Part of a small language model's weights.
Architecture: rotary positions, untied embeddings.
Training: a variant of Adam for these matrices, 236M tokens.
MLP neurons of a small language model. Each row is named by its layer, matrix (gate and up: input weights) and neuron, and shows model dimensions 224-351. Each number is 200 + 40 x the weight over its row's rms, rounded and kept within 0 to 999. A neuron's up and down rows have the sign that makes its largest values positive.
After each neuron's rows, "fires on" lists the tokens most often at its 100 highest values on Wikipedia text that the model never trained on.

L3.gate290,240,214,181,181,273,303,228,225,104,233,234,235,174,273,311,264,219,130,213,219,267,160,231,169,212,202,234,176,244,244,174,219,198,132,154,207,164,167,161,241,243,222,179,207,222,161,217,212,175,117,179,173,132,294,126,251,246,163,257,156,191,201,252,187,216,274,188,227,249,246,144,181,278,184,206,207,237,134,160,141,160,120,161,271,168,212,171,145,215,176,206,137,261,134,181,169,209,184,201,242,240,213,204,124,202,169,197,212,224,206,232,201,224,227,172,211,218,240,184,225,167,189,200,239,247,200,178,209
L3.up290,231,191,170,175,226,213,175,170,210,152,201,199,195,161,207,270,195,169,196,251,169,160,237,195,142,139,224,180,202,243,254,195,143,204,192,176,225,169,184,252,198,218,187,212,208,184,170,218,227,204,203,232,185,263,146,147,195,121,169,171,199,212,222,189,323,196,225,171,213,147,192,224,271,142,149,138,124,162,202,139,234,224,257,231,201,187,122,191,155,209,206,211,193,168,231,156,242,190,189,149,182,228,186,230,177,253,165,230,238,177,205,162,253,190,180,134,288,191,198,116,178,196,184,207,168,211,92,253
fires on: " (", "\n", "1"

L2.gate414,186,190,173,198,233,211,141,225,175,223,167,190,215,213,187,275,182,116,178,233,185,215,297,226,136,228,243,274,184,199,186,219,177,251,178,186,201,185,218,256,235,168,144,197,167,154,231,183,187,187,212,235,259,182,218,195,221,169,150,194,166,180,250,244,121,179,137,143,227,250,219,231,222,162,175,184,210,198,224,175,227,223,224,203,213,195,163,136,188,188,202,283,250,181,268,209,136,287,178,210,172,203,205,217,217,249,191,243,139,232,209,176,188,231,249,137,246,212,223,185,225,211,186,186,171,158,108,222
L2.up414,196,194,274,175,180,134,186,238,135,217,215,215,260,231,209,182,208,177,183,148,154,140,227,139,260,247,177,194,198,228,122,199,142,241,285,204,176,202,233,234,133,249,198,162,198,172,197,244,189,242,206,190,207,200,260,206,264,164,219,220,228,114,173,164,260,207,186,201,227,262,208,189,173,136,251,248,256,154,182,223,182,226,194,200,236,132,191,166,197,169,184,195,205,211,197,236,187,269,240,264,213,297,196,189,251,194,201,193,210,254,137,257,250,231,210,216,239,166,185,221,201,233,173,233,130,255,224,230
fires on: ";", ",", "it"

L2.gate338,219,161,157,179,258,169,163,236,201,189,234,144,151,201,197,248,125,224,158,264,253,213,189,234,255,195,207,232,195,130,219,206,206,254,176,205,232,198,224,229,189,164,176,185,256,187,256,155,210,200,220,229,245,186,240,136,230,232,125,264,107,228,259,155,110,206,192,284,203,127,259,218,233,197,212,170,257,270,206,154,166,228,163,248,288,189,168,262,179,220,247,213,208,237,203,121,193,240,74,232,192,152,170,163,129,246,187,216,198,227,265,159,147,270,172,203,208,219,164,236,275,199,228,175,196,158,183,210
L2.up338,182,243,159,270,164,171,177,272,232,127,149,255,241,167,130,225,131,183,211,196,220,171,253,168,259,252,175,215,157,179,214,228,201,140,196,196,225,127,174,208,182,141,211,250,186,206,147,245,116,181,213,229,183,168,240,154,161,197,199,252,218,189,234,221,168,239,210,257,249,165,242,191,204,195,187,140,217,140,149,151,150,230,219,145,242,127,189,245,202,213,218,308,174,180,206,142,200,137,245,248,123,266,207,219,206,211,137,241,254,208,163,199,192,141,196,198,222,250,219,294,198,207,249,288,167,146,120,197
fires on: "as", "isc", "en", "im", "ur"

L2.gate166,239,242,184,235,125,175,207,267,312,199,136,164,225,254,162,160,191,210,173,189,249,221,107,172,62,184,254,155,279,212,163,163,225,174,233,224,166,259,201,246,126,228,198,148,209,177,229,200,118,230,271,273,219,231,177,207,208,174,111,154,179,213,184,323,174,167,156,188,210,248,200,141,201,143,250,224,235,175,229,149,198,143,210,173,153,169,170,258,220,225,258,156,179,98,195,195,161,177,239,235,176,163,213,268,144,169,126,182,197,134,218,193,198,138,183,191,181,196,143,182,171,224,169,225,229,236,240,151
L2.up166,115,260,290,230,190,229,207,229,179,124,153,198,228,163,220,252,121,184,140,216,184,162,227,215,117,212,285,210,173,248,174,214,206,190,218,228,166,188,217,191,274,181,221,160,221,232,227,196,213,155,183,226,116,223,195,177,197,212,188,221,163,193,251,260,226,191,196,219,176,227,137,273,258,193,169,131,107,189,202,249,162,240,148,223,233,148,285,146,200,185,257,167,274,176,214,240,226,215,182,183,175,212,255,242,263,126,145,162,169,202,225,211,103,221,228,200,168,202,174,236,217,212,125,253,168,180,160,177
fires on: "ind", "ang", " P", "od", "ab", "or"

L3.gate21,169,220,163,239,100,176,296,247,192,177,97,223,190,211,224,194,199,105,171,219,194,187,126,227,191,229,228,269,214,162,226,172,166,217,249,258,250,214,201,151,184,186,143,231,251,148,263,219,202,179,199,182,189,119,244,208,273,196,188,225,237,192,159,231,115,191,195,161,208,151,175,184,214,256,220,208,158,184,271,244,209,216,234,189,245,180,159,248,134,187,137,223,209,177,193,194,223,222,226,180,112,190,182,218,198,217,206,197,189,249,223,200,178,127,182,235,112,250,190,218,198,262,189,104,274,164,253,151
L3.up21,208,228,158,195,222,193,211,225,178,184,127,228,224,182,196,230,135,178,179,205,132,218,312,205,228,185,157,129,234,257,202,231,196,204,214,138,230,202,204,181,221,231,171,161,147,185,210,237,257,206,241,235,233,222,207,201,222,180,252,198,208,189,248,272,180,164,190,199,227,233,198,207,210,221,197,219,186,170,187,236,296,231,224,186,89,208,148,197,216,113,239,208,143,265,191,280,251,216,226,219,144,214,236,237,186,194,189,127,173,255,162,162,238,222,170,326,213,180,172,232,178,201,236,291,231,238,259,183
fires on: ",", " May"

L2.gate80,218,207,293,204,181,209,282,161,222,230,222,250,197,228,203,85,193,260,197,231,192,222,244,207,244,177,192,192,189,157,198,236,273,177,243,220,201,133,203,222,248,263,215,237,183,275,216,248,235,253,224,265,157,265,204,266,242,229,157,220,192,180,203,234,182,181,186,291,150,188,173,194,216,233,174,187,149,222,169,242,266,115,251,219,226,217,172,204,257,279,266,132,188,180,171,210,245,181,269,201,122,288,245,212,243,163,223,185,207,131,139,110,238,234,188,193,193,201,267,271,209,194,151,189,228,239,250,171
L2.up80,212,214,188,189,196,226,208,137,190,166,273,169,256,155,218,205,175,188,155,188,234,232,177,199,260,225,303,207,132,215,191,246,245,213,305,231,207,162,209,204,263,211,263,219,251,194,230,215,207,255,156,208,130,244,190,233,222,196,260,245,206,191,121,237,247,215,163,107,244,187,198,218,168,182,183,258,187,219,222,140,239,229,274,206,211,191,204,160,221,168,213,158,198,324,177,202,160,201,263,210,169,171,218,176,250,164,247,187,246,208,190,237,247,183,209,294,167,210,180,238,215,277,256,220,251,178,284,164
fires on: "n", "th", "l", "ell", " profess"

L2.gate370,203,217,191,151,246,220,174,262,190,127,145,259,211,210,172,283,197,227,249,191,182,150,165,276,123,222,258,156,221,250,216,199,120,214,200,188,237,206,255,220,155,194,145,162,176,197,195,221,223,182,267,205,217,230,184,167,238,215,163,198,215,177,175,302,154,240,160,157,114,152,225,195,189,167,187,282,189,176,175,220,142,200,183,170,258,267,140,185,224,187,174,202,200,283,176,120,185,207,251,211,177,223,193,181,184,229,196,158,117,204,208,184,159,221,167,136,264,196,224,177,167,199,257,258,201,172,170,260
L2.up370,96,174,160,191,206,211,74,214,202,162,176,146,171,188,207,176,206,106,201,112,158,211,207,199,195,175,252,201,192,220,185,158,253,236,162,222,233,242,202,245,217,205,204,203,208,134,158,212,184,235,210,202,145,197,249,204,244,168,296,214,253,233,167,208,243,191,153,234,164,246,248,212,199,175,199,305,200,171,183,147,278,216,171,196,211,257,141,246,172,148,212,204,199,224,225,206,204,169,202,234,217,190,202,273,150,205,197,184,162,236,246,206,144,203,160,252,268,210,192,262,191,174,142,235,210,199,169,187
fires on: " m", " play", "ore", "ace", " made"

L2.gate342,224,236,127,179,239,286,222,256,207,271,206,216,219,230,196,271,140,187,156,246,185,140,256,197,128,210,178,190,220,201,195,172,178,123,186,203,186,188,155,220,226,224,202,205,228,179,236,212,255,177,159,184,196,215,215,221,213,114,170,140,194,192,217,195,98,207,137,238,233,199,134,244,287,149,153,217,141,242,202,223,251,213,215,228,206,253,166,222,165,210,130,252,214,174,240,175,216,239,142,202,223,247,229,216,206,235,202,258,219,203,208,173,165,294,204,115,186,216,244,132,176,211,211,175,196,154,169,246
L2.up342,248,225,139,178,225,250,189,197,210,207,179,207,267,221,171,241,179,202,182,239,194,168,287,189,177,192,218,218,168,174,250,201,210,183,172,236,152,160,229,215,242,223,215,173,180,161,193,219,223,181,201,152,171,211,230,187,213,156,149,141,270,211,223,181,217,258,141,267,235,204,178,285,254,136,158,215,118,256,202,216,242,224,222,189,226,242,124,240,131,180,145,223,219,184,192,164,235,284,210,230,181,214,188,229,219,230,217,285,204,213,149,146,168,282,191,134,233,203,227,173,212,214,188,190,206,147,161,182
fires on: ",", " (", ";", " the", " |"

L2.gate341,210,176,141,219,188,215,175,202,209,287,146,135,148,231,198,126,134,158,193,243,253,174,192,174,149,133,234,74,185,170,183,154,199,215,218,151,243,165,181,213,148,116,190,163,265,180,244,168,225,166,241,233,324,211,186,209,145,228,172,232,208,195,235,228,189,99,256,183,163,147,189,174,158,202,182,145,202,172,257,207,195,155,185,172,234,171,179,274,176,186,158,229,157,201,195,204,212,165,123,237,225,219,188,147,203,203,188,236,160,180,205,193,238,195,148,264,223,229,250,200,215,244,250,168,203,160,213,269
L2.up341,161,129,106,198,156,192,232,168,210,254,183,178,172,150,113,213,154,156,176,194,171,153,305,174,202,163,197,169,163,164,223,198,237,228,155,219,243,161,178,192,205,177,172,232,199,212,168,213,227,185,122,166,240,203,225,210,194,202,221,288,262,203,199,250,244,188,145,172,207,96,245,190,156,320,262,221,170,205,211,182,231,179,239,196,143,198,143,238,162,202,230,148,187,161,186,193,168,165,166,143,181,187,96,204,221,166,182,220,271,223,195,224,240,206,213,253,226,248,218,268,254,180,283,167,158,169,222,234
fires on: "im", "ar", "en", " 3", "m", "on"

L2.gate425,208,224,112,164,215,154,97,337,182,217,126,199,253,207,225,183,237,127,122,172,228,215,204,265,167,183,269,172,190,206,204,189,171,187,177,211,261,199,204,237,113,99,196,227,253,132,174,212,242,238,259,200,216,181,274,246,219,195,222,242,175,215,232,235,177,237,209,220,168,197,138,186,257,218,187,234,219,307,258,172,195,177,197,207,228,242,166,204,195,249,216,163,188,183,215,168,209,108,196,237,96,216,205,210,177,266,204,242,186,271,300,146,172,138,151,194,237,170,140,111,212,249,161,168,211,204,240,238
L2.up425,249,215,197,200,308,182,187,240,160,147,248,186,243,176,177,145,230,176,144,155,136,211,235,286,183,219,263,149,178,193,201,204,269,241,210,212,231,240,286,236,171,167,178,221,201,195,142,185,226,244,259,141,135,289,285,225,231,214,246,249,211,232,185,183,214,282,197,221,209,185,157,280,211,139,231,297,205,191,238,166,148,223,211,215,184,203,180,171,184,172,280,145,196,184,170,140,176,179,199,159,148,212,122,163,259,219,179,192,219,221,203,244,184,188,218,182,282,153,174,190,213,207,185,203,196,279,232,227
fires on: " play", " produced", " made", " club", " game", "ame"

L3.gate207,125,201,197,228,194,187,109,202,259,189,205,239,198,201,163,238,127,252,238,155,208,282,176,190,189,195,153,217,195,191,182,135,177,155,194,273,197,214,157,217,124,214,180,127,305,162,179,157,287,189,180,211,79,216,192,212,181,189,226,190,270,218,202,203,158,203,161,191,205,226,110,236,202,192,215,224,232,252,275,281,235,166,157,172,203,201,249,196,189,245,161,245,195,199,208,166,157,201,195,187,194,206,191,190,128,186,230,226,196,142,160,221,217,159,206,201,131,157,176,233,197,256,214,189,172,173,223,128
L3.up207,148,188,193,169,186,272,151,210,171,155,186,225,175,215,181,210,111,184,196,182,138,194,240,317,191,228,222,239,210,249,229,165,198,219,226,203,181,243,159,193,146,222,192,180,222,161,174,274,213,187,197,253,181,143,169,170,269,165,207,207,183,239,181,310,161,237,100,198,210,182,189,196,200,201,151,204,221,157,197,232,121,226,199,182,174,205,165,128,163,213,191,232,234,238,249,143,205,218,314,131,143,144,242,182,219,174,213,217,253,205,248,216,179,195,193,127,179,228,248,166,219,208,188,236,161,221,134,220
fires on: ".", "B", " at"

L2.gate131,200,159,199,216,151,183,199,187,130,234,244,221,189,216,280,230,165,165,139,166,163,128,201,202,155,201,217,148,222,222,138,173,112,170,214,200,293,260,173,283,139,187,160,191,295,182,241,158,184,263,240,279,200,272,187,232,229,152,151,208,211,250,186,252,172,192,157,309,227,272,185,75,221,160,216,229,159,221,153,207,245,110,217,195,222,183,182,176,226,211,208,202,169,170,169,126,194,167,300,194,147,195,204,205,130,212,193,211,222,204,227,183,145,220,127,125,188,130,191,173,223,193,185,181,183,279,221,229
L2.up131,198,213,139,182,184,168,214,184,167,198,224,302,260,174,247,236,157,136,169,155,139,159,262,198,220,260,236,186,229,188,188,154,169,163,213,198,218,187,204,225,144,224,170,189,216,158,249,211,163,177,211,240,132,259,212,259,212,123,131,218,198,201,299,258,228,292,109,161,262,241,167,144,146,202,245,275,202,146,106,121,180,182,274,125,181,138,237,258,196,169,223,173,177,191,198,204,201,196,201,162,185,196,250,199,234,189,113,184,196,206,207,230,196,159,201,178,251,197,188,200,190,155,177,181,220,265,189,203
fires on: " res", ",", " (", "ale", " He"

L3.gate256,178,224,125,242,187,170,152,193,204,261,227,185,189,188,204,155,164,141,162,230,211,123,137,157,256,181,218,224,207,289,191,174,181,266,234,225,185,228,229,229,214,98,93,219,225,148,120,209,236,197,190,152,200,211,264,189,220,197,191,199,156,246,202,188,196,64,275,187,241,160,137,167,194,178,237,167,176,196,191,209,221,221,271,216,221,231,237,238,198,220,159,225,197,169,223,195,170,242,193,242,179,253,148,235,237,194,210,220,118,276,183,195,250,186,152,185,209,248,192,100,178,200,250,111,266,205,195,172
L3.up256,165,212,148,198,228,147,178,158,178,180,117,163,192,222,105,198,191,189,189,211,168,202,180,138,223,194,170,245,225,210,234,197,203,219,183,248,260,223,135,163,255,109,225,132,160,226,197,164,144,218,168,240,152,239,161,122,146,197,220,194,163,185,246,201,201,157,220,202,169,177,224,180,207,119,247,154,200,204,214,197,187,123,240,124,197,251,197,191,248,291,197,252,186,134,175,220,186,212,241,210,224,136,230,280,110,253,208,157,226,248,185,216,218,222,130,140,178,248,175,166,234,197,243,193,234,241,173,161
fires on: ",", " s", " J", " Ag"

L2.gate438,271,152,203,256,177,143,221,266,202,186,146,168,200,157,187,235,196,270,184,205,227,189,225,216,164,230,199,231,256,234,120,195,213,182,199,256,193,188,170,195,132,270,208,158,248,242,187,221,200,205,180,303,203,166,176,185,203,179,161,188,224,211,282,268,148,176,219,241,243,180,252,152,232,198,141,130,251,244,150,193,164,178,187,203,213,177,192,188,231,210,183,259,167,223,192,216,172,230,229,248,160,182,253,172,134,192,232,201,228,155,296,198,217,148,219,223,207,161,131,174,136,213,134,211,184,221,204,183
L2.up438,225,189,192,196,185,135,236,230,199,133,149,184,174,199,224,157,147,272,236,163,210,175,251,182,218,281,212,220,222,167,194,160,249,163,218,221,162,190,207,252,219,236,200,259,220,228,204,205,194,195,225,209,164,206,200,212,169,143,120,212,255,186,188,211,271,230,235,210,250,230,196,206,168,237,123,207,284,202,172,174,82,268,181,234,140,175,200,245,234,200,221,167,211,189,127,194,252,209,224,202,238,195,219,156,267,158,207,200,208,171,257,219,250,107,287,256,255,202,153,274,137,145,144,188,233,249,208,175
fires on: "ret", "s", "et", "es", " Public"

L3.gate100,224,198,234,124,168,240,237,231,220,194,250,233,268,210,199,228,200,240,188,142,165,145,143,182,141,155,232,236,167,185,218,234,172,255,224,189,212,267,150,219,188,214,205,148,200,190,144,221,266,168,193,270,195,269,248,154,209,153,176,241,211,234,198,179,239,225,148,183,201,231,218,208,250,176,122,245,183,180,202,223,199,273,251,207,195,159,151,152,194,190,307,158,213,170,191,174,151,161,220,246,207,169,248,189,204,200,188,138,208,231,191,233,175,185,189,224,284,96,152,138,199,200,145,158,236,198,199,199
L3.up100,276,247,207,258,236,197,196,199,235,195,225,184,159,159,170,180,217,254,199,281,278,211,215,193,166,158,132,165,146,147,207,193,184,182,165,254,198,194,185,200,214,228,230,180,239,230,245,188,177,257,225,179,217,240,214,222,266,217,213,162,240,215,224,176,167,218,197,213,230,257,228,218,289,177,142,208,183,210,170,227,211,179,140,176,168,165,114,241,193,157,204,200,221,196,205,201,131,240,132,221,241,281,172,203,200,238,111,268,174,204,261,191,187,204,255,156,198,203,157,165,158,248,220,228,134,183,186,194
fires on: " people", "ents", "ings", "ations", "ification", "ities"

L3.gate312,213,234,161,163,276,254,155,224,280,218,211,214,195,178,164,174,211,217,203,192,183,205,181,234,252,223,219,110,236,208,184,201,197,192,141,180,166,228,228,208,211,255,235,208,155,276,263,173,221,196,181,212,174,246,173,196,257,177,231,146,181,190,227,182,246,283,147,210,208,188,169,130,214,180,230,182,186,238,187,210,220,114,120,264,171,258,178,187,187,203,209,222,205,184,224,250,177,258,167,200,255,136,171,191,187,219,216,169,210,208,221,212,176,306,204,214,218,164,129,248,260,207,193,198,240,194,199,251
L3.up312,209,209,150,233,181,199,167,163,103,165,203,181,233,215,182,209,243,204,274,198,198,186,252,187,197,165,203,223,140,186,200,180,173,173,230,219,213,275,186,311,211,218,184,224,240,156,148,227,120,217,184,222,315,144,139,211,228,244,169,223,210,249,199,194,150,157,247,230,239,154,298,190,262,219,184,205,161,169,246,176,178,190,200,221,228,232,167,170,197,148,263,160,202,223,123,181,210,152,244,224,201,141,181,186,120,227,203,261,166,181,222,195,154,206,178,162,212,169,161,164,184,111,166,95,213,213,235,170
fires on: "us", "is", "a", "ia", "ella", "ist"

L3.gate434,170,231,265,219,244,136,132,178,176,241,169,154,180,278,196,178,169,217,245,198,220,177,181,204,186,237,162,130,189,168,190,197,221,160,237,187,208,254,221,199,204,233,161,177,203,110,201,151,207,205,189,202,195,218,226,269,184,175,224,216,198,212,207,227,221,246,158,236,183,210,172,212,140,245,275,284,186,205,199,231,160,177,82,205,198,238,191,249,260,204,186,208,208,177,163,276,143,297,330,211,181,89,257,155,157,156,167,210,228,214,223,166,172,203,203,195,215,212,159,258,175,246,225,228,215,168,169,206
L3.up434,175,220,240,141,268,192,208,231,146,169,202,262,221,242,213,133,116,222,197,234,166,200,139,134,172,180,188,141,265,286,195,203,166,212,190,128,179,160,156,211,177,252,218,125,131,173,244,246,225,202,182,165,208,159,218,169,210,210,187,165,159,238,164,244,241,198,165,230,196,211,170,214,158,200,171,158,143,208,222,233,184,232,205,179,194,175,170,170,215,151,193,171,166,151,166,222,137,192,216,172,224,146,202,204,204,268,191,143,176,216,222,170,151,156,227,183,211,209,215,196,196,237,237,171,203,240,219,189
fires on: "\n", " by", ",", " A", "."

L3.gate337,209,209,126,149,305,240,101,173,215,299,212,157,283,285,152,245,245,163,173,160,165,257,211,153,210,224,232,140,261,244,191,228,175,233,186,196,203,237,206,272,122,211,201,198,185,117,214,188,259,196,206,184,183,182,251,205,295,199,222,155,217,196,181,204,179,250,185,239,184,203,288,197,183,176,205,150,266,184,199,177,200,238,138,170,203,165,135,173,244,190,177,155,243,129,194,198,169,190,157,211,182,146,237,225,205,210,236,217,198,221,190,191,185,221,163,172,263,138,82,220,159,196,182,251,157,120,233,165
L3.up337,207,172,173,165,241,204,160,208,197,140,233,231,199,189,152,175,136,154,193,266,166,175,238,133,216,181,203,259,117,177,132,229,201,181,155,158,196,256,174,211,296,214,211,209,182,165,194,135,249,182,234,132,230,254,184,213,218,215,244,162,252,291,182,231,256,162,227,192,213,113,173,94,201,89,239,210,158,183,203,195,235,237,253,214,228,224,199,194,171,199,198,160,200,233,160,174,197,150,156,143,185,217,164,142,224,148,142,187,158,171,267,209,176,209,192,259,244,182,208,197,251,203,240,192,275,158,218,212
fires on: " and", ",", " (", " or"

L3.gate323,191,240,218,229,160,156,157,255,225,205,171,125,234,250,186,156,207,183,195,228,210,255,141,114,250,190,238,170,170,173,162,176,212,221,260,254,188,322,267,198,187,204,178,187,203,199,250,169,203,285,173,144,284,154,242,257,256,210,209,229,155,243,179,260,116,147,134,198,171,225,205,126,203,267,180,57,217,244,183,165,215,209,166,175,214,216,140,236,217,149,214,175,237,216,157,194,202,221,183,253,213,127,276,237,133,219,212,156,232,173,210,218,239,207,179,128,154,145,169,133,154,158,184,242,204,220,154,214
L3.up323,225,224,271,184,185,193,160,158,168,139,183,180,226,194,180,186,180,190,242,178,151,233,192,130,178,245,251,229,210,202,205,189,199,205,277,194,190,257,190,175,244,247,222,201,140,197,240,220,152,177,167,136,169,236,144,212,214,205,259,209,270,163,188,253,243,232,176,145,167,233,222,239,158,234,144,136,219,168,230,164,153,244,133,149,84,198,162,253,165,91,191,153,232,233,146,225,288,173,163,195,199,211,184,204,194,149,261,167,323,223,198,230,247,232,271,222,234,191,159,241,156,135,150,208,220,210,222,236
fires on: "or", "ant", "ist", "ang", "man", "her"

L2.gate51,183,177,91,170,274,191,158,203,210,179,187,183,258,235,179,310,213,152,157,150,200,128,202,240,201,178,204,255,237,235,229,231,155,217,155,214,190,203,251,268,150,207,50,199,185,144,194,227,168,193,166,203,170,175,198,219,192,178,194,216,195,218,236,203,208,248,190,151,224,196,200,204,262,180,218,204,187,213,233,145,302,230,186,120,216,182,210,225,221,228,210,168,252,194,201,190,150,206,212,207,231,160,240,273,226,259,171,249,239,273,159,212,216,168,172,127,230,216,146,163,245,191,148,219,219,160,159,231
L2.up51,185,297,177,141,180,153,178,215,223,246,204,211,237,282,176,242,204,274,243,164,160,137,210,202,119,309,169,143,296,184,182,170,247,267,176,171,153,194,197,262,142,205,225,162,170,246,250,295,178,188,192,209,207,182,213,213,201,171,222,180,187,204,285,253,165,244,105,171,206,299,218,179,188,226,155,211,200,131,200,204,197,206,259,145,182,233,245,149,284,102,167,193,185,172,125,303,227,203,168,248,263,182,248,221,156,193,85,225,236,205,196,222,158,242,212,222,234,188,84,228,157,199,204,204,151,155,184,203
fires on: ",", ";", ");", " his", " and"

L2.gate138,217,247,185,198,219,167,168,184,184,255,210,158,221,257,254,138,228,186,185,154,202,199,170,202,173,208,172,181,245,131,189,235,261,183,156,203,218,216,275,279,241,197,176,226,224,150,230,204,166,206,184,159,204,197,215,253,235,237,287,176,212,197,167,190,183,255,196,259,130,198,229,115,203,101,237,205,186,244,140,168,248,159,81,244,182,158,155,238,262,227,208,194,176,196,148,178,228,199,165,258,196,155,262,299,144,233,190,191,189,163,217,203,168,217,196,211,253,190,182,239,248,191,163,191,235,165,235,157
L2.up138,234,195,186,175,204,228,199,161,209,178,174,155,223,176,260,185,213,78,205,250,248,237,218,226,259,158,200,206,148,211,177,120,216,215,238,294,207,219,228,226,283,231,203,190,297,175,264,233,208,201,239,99,239,128,215,208,232,265,262,203,151,197,231,249,236,210,158,273,211,201,241,203,196,191,198,270,150,262,216,190,186,156,177,217,246,188,111,266,222,192,231,125,209,223,185,146,200,119,162,158,185,193,173,153,215,240,327,228,204,177,192,227,241,269,189,239,182,221,247,240,202,153,187,131,227,145,244,163
fires on: "a", "ia", "ella", "ina", "en"

L2.gate215,168,247,242,231,246,233,212,237,280,204,232,111,210,120,176,215,208,261,194,229,244,238,183,256,211,220,242,115,280,208,150,196,151,201,199,192,235,149,217,174,156,232,149,161,259,142,298,141,247,193,149,203,125,238,251,258,165,236,177,142,217,156,199,195,215,205,191,230,162,182,189,202,277,146,241,225,219,263,203,233,170,207,163,148,232,205,193,199,180,233,194,214,184,209,224,146,154,209,165,123,216,191,138,163,200,178,237,196,204,213,256,171,159,281,178,167,202,222,173,221,155,267,286,200,187,120,201,270
L2.up215,150,192,173,210,164,162,209,174,202,193,198,211,154,216,226,161,129,211,188,195,193,153,146,266,238,157,253,220,190,255,211,255,173,223,215,216,258,187,207,180,199,174,204,265,179,203,205,199,204,203,215,218,221,121,179,214,175,211,258,185,217,205,192,155,228,136,229,189,178,168,201,156,158,155,195,216,182,262,129,199,190,170,162,199,168,344,209,128,225,256,140,207,218,258,200,147,214,173,282,192,282,126,201,210,223,167,240,191,182,179,167,271,140,188,160,251,188,232,208,247,181,213,298,231,165,183,257,215
fires on: "."

L3.gate15,148,172,162,220,112,161,215,199,167,137,175,173,215,224,201,231,201,142,216,209,227,178,177,220,151,190,145,195,123,218,202,213,191,208,253,202,187,242,179,207,135,179,159,216,189,243,192,241,211,178,166,202,214,139,226,186,234,213,218,177,147,176,120,210,176,156,237,234,219,169,213,222,194,184,207,231,198,184,205,223,262,176,276,172,195,231,238,235,216,209,140,229,217,211,259,156,269,222,169,233,120,205,169,205,236,230,211,214,194,194,230,214,218,220,172,271,89,248,201,179,235,256,200,152,257,209,261,177
L3.up15,205,265,111,188,240,198,237,223,188,202,123,213,197,206,169,173,234,217,173,206,129,197,194,184,208,184,117,152,298,166,215,269,173,204,196,186,192,220,186,167,195,248,241,200,146,216,146,239,215,205,191,222,279,254,192,215,223,193,276,198,190,215,223,263,134,178,236,262,205,209,175,121,183,237,192,263,304,142,217,207,228,184,160,178,147,188,189,226,275,159,153,214,152,146,202,231,182,207,202,244,175,261,240,201,156,219,204,185,183,201,196,144,235,294,207,207,260,145,142,173,233,176,202,184,225,285,243,237
fires on: ","

L3.gate279,256,193,158,142,210,221,170,179,204,262,184,188,172,214,215,306,219,224,203,150,231,100,255,224,207,218,160,204,223,263,226,270,157,240,203,162,267,220,169,247,190,255,154,247,239,176,205,147,247,223,238,202,209,265,213,175,220,213,199,194,96,180,216,193,266,223,268,269,236,240,177,257,229,177,161,231,262,212,174,221,298,205,246,192,186,204,114,170,199,182,202,219,202,178,213,190,161,204,129,256,252,222,270,294,142,170,170,182,195,142,180,179,160,270,189,169,254,140,111,192,198,198,193,260,197,240,182,225
L3.up279,313,147,243,219,360,179,58,179,82,253,189,172,232,207,245,122,183,212,303,137,212,226,176,196,220,192,192,227,159,236,173,227,277,248,261,201,204,190,232,306,165,255,269,153,226,150,177,190,208,177,190,250,228,224,151,221,262,194,216,159,152,171,243,197,231,247,230,191,182,209,181,189,194,153,192,139,212,198,139,179,214,177,227,211,233,256,158,246,198,194,143,153,211,191,151,188,190,166,182,234,180,174,213,180,133,194,223,161,174,173,184,210,202,189,235,197,204,173,169,141,204,147,268,214,214,242,163,166
fires on: ",", " that", ":", " and", "ins", "ations"

L3.gate373,218,235,197,179,260,194,188,276,226,262,296,209,239,195,130,245,198,280,146,157,215,193,229,226,186,214,143,275,173,192,222,139,207,153,255,213,167,249,230,252,157,170,189,190,228,160,176,139,124,187,163,261,203,291,123,206,268,213,203,150,184,215,211,182,273,251,194,271,213,235,217,220,257,170,177,194,175,217,149,243,201,152,220,229,222,144,214,255,181,269,242,168,182,141,167,197,153,194,185,199,152,190,187,268,204,250,199,176,135,161,177,157,230,189,236,271,240,179,125,204,196,164,149,171,215,222,180,265
L3.up373,175,231,171,191,244,260,129,227,245,241,205,178,240,248,182,236,231,209,173,177,237,213,278,221,195,128,107,185,169,149,242,206,174,218,204,192,172,222,189,249,189,236,124,171,205,172,158,201,218,267,225,237,225,256,209,145,197,183,148,161,160,179,198,280,212,196,174,213,185,177,146,159,180,158,189,154,241,223,190,267,220,120,246,176,211,152,97,177,132,232,198,217,241,172,257,220,114,233,162,255,200,219,196,217,226,235,162,209,175,164,221,162,203,228,204,181,264,177,155,214,216,217,182,209,178,194,140,212
fires on: "s", "ures", "ations", "ities", "ts"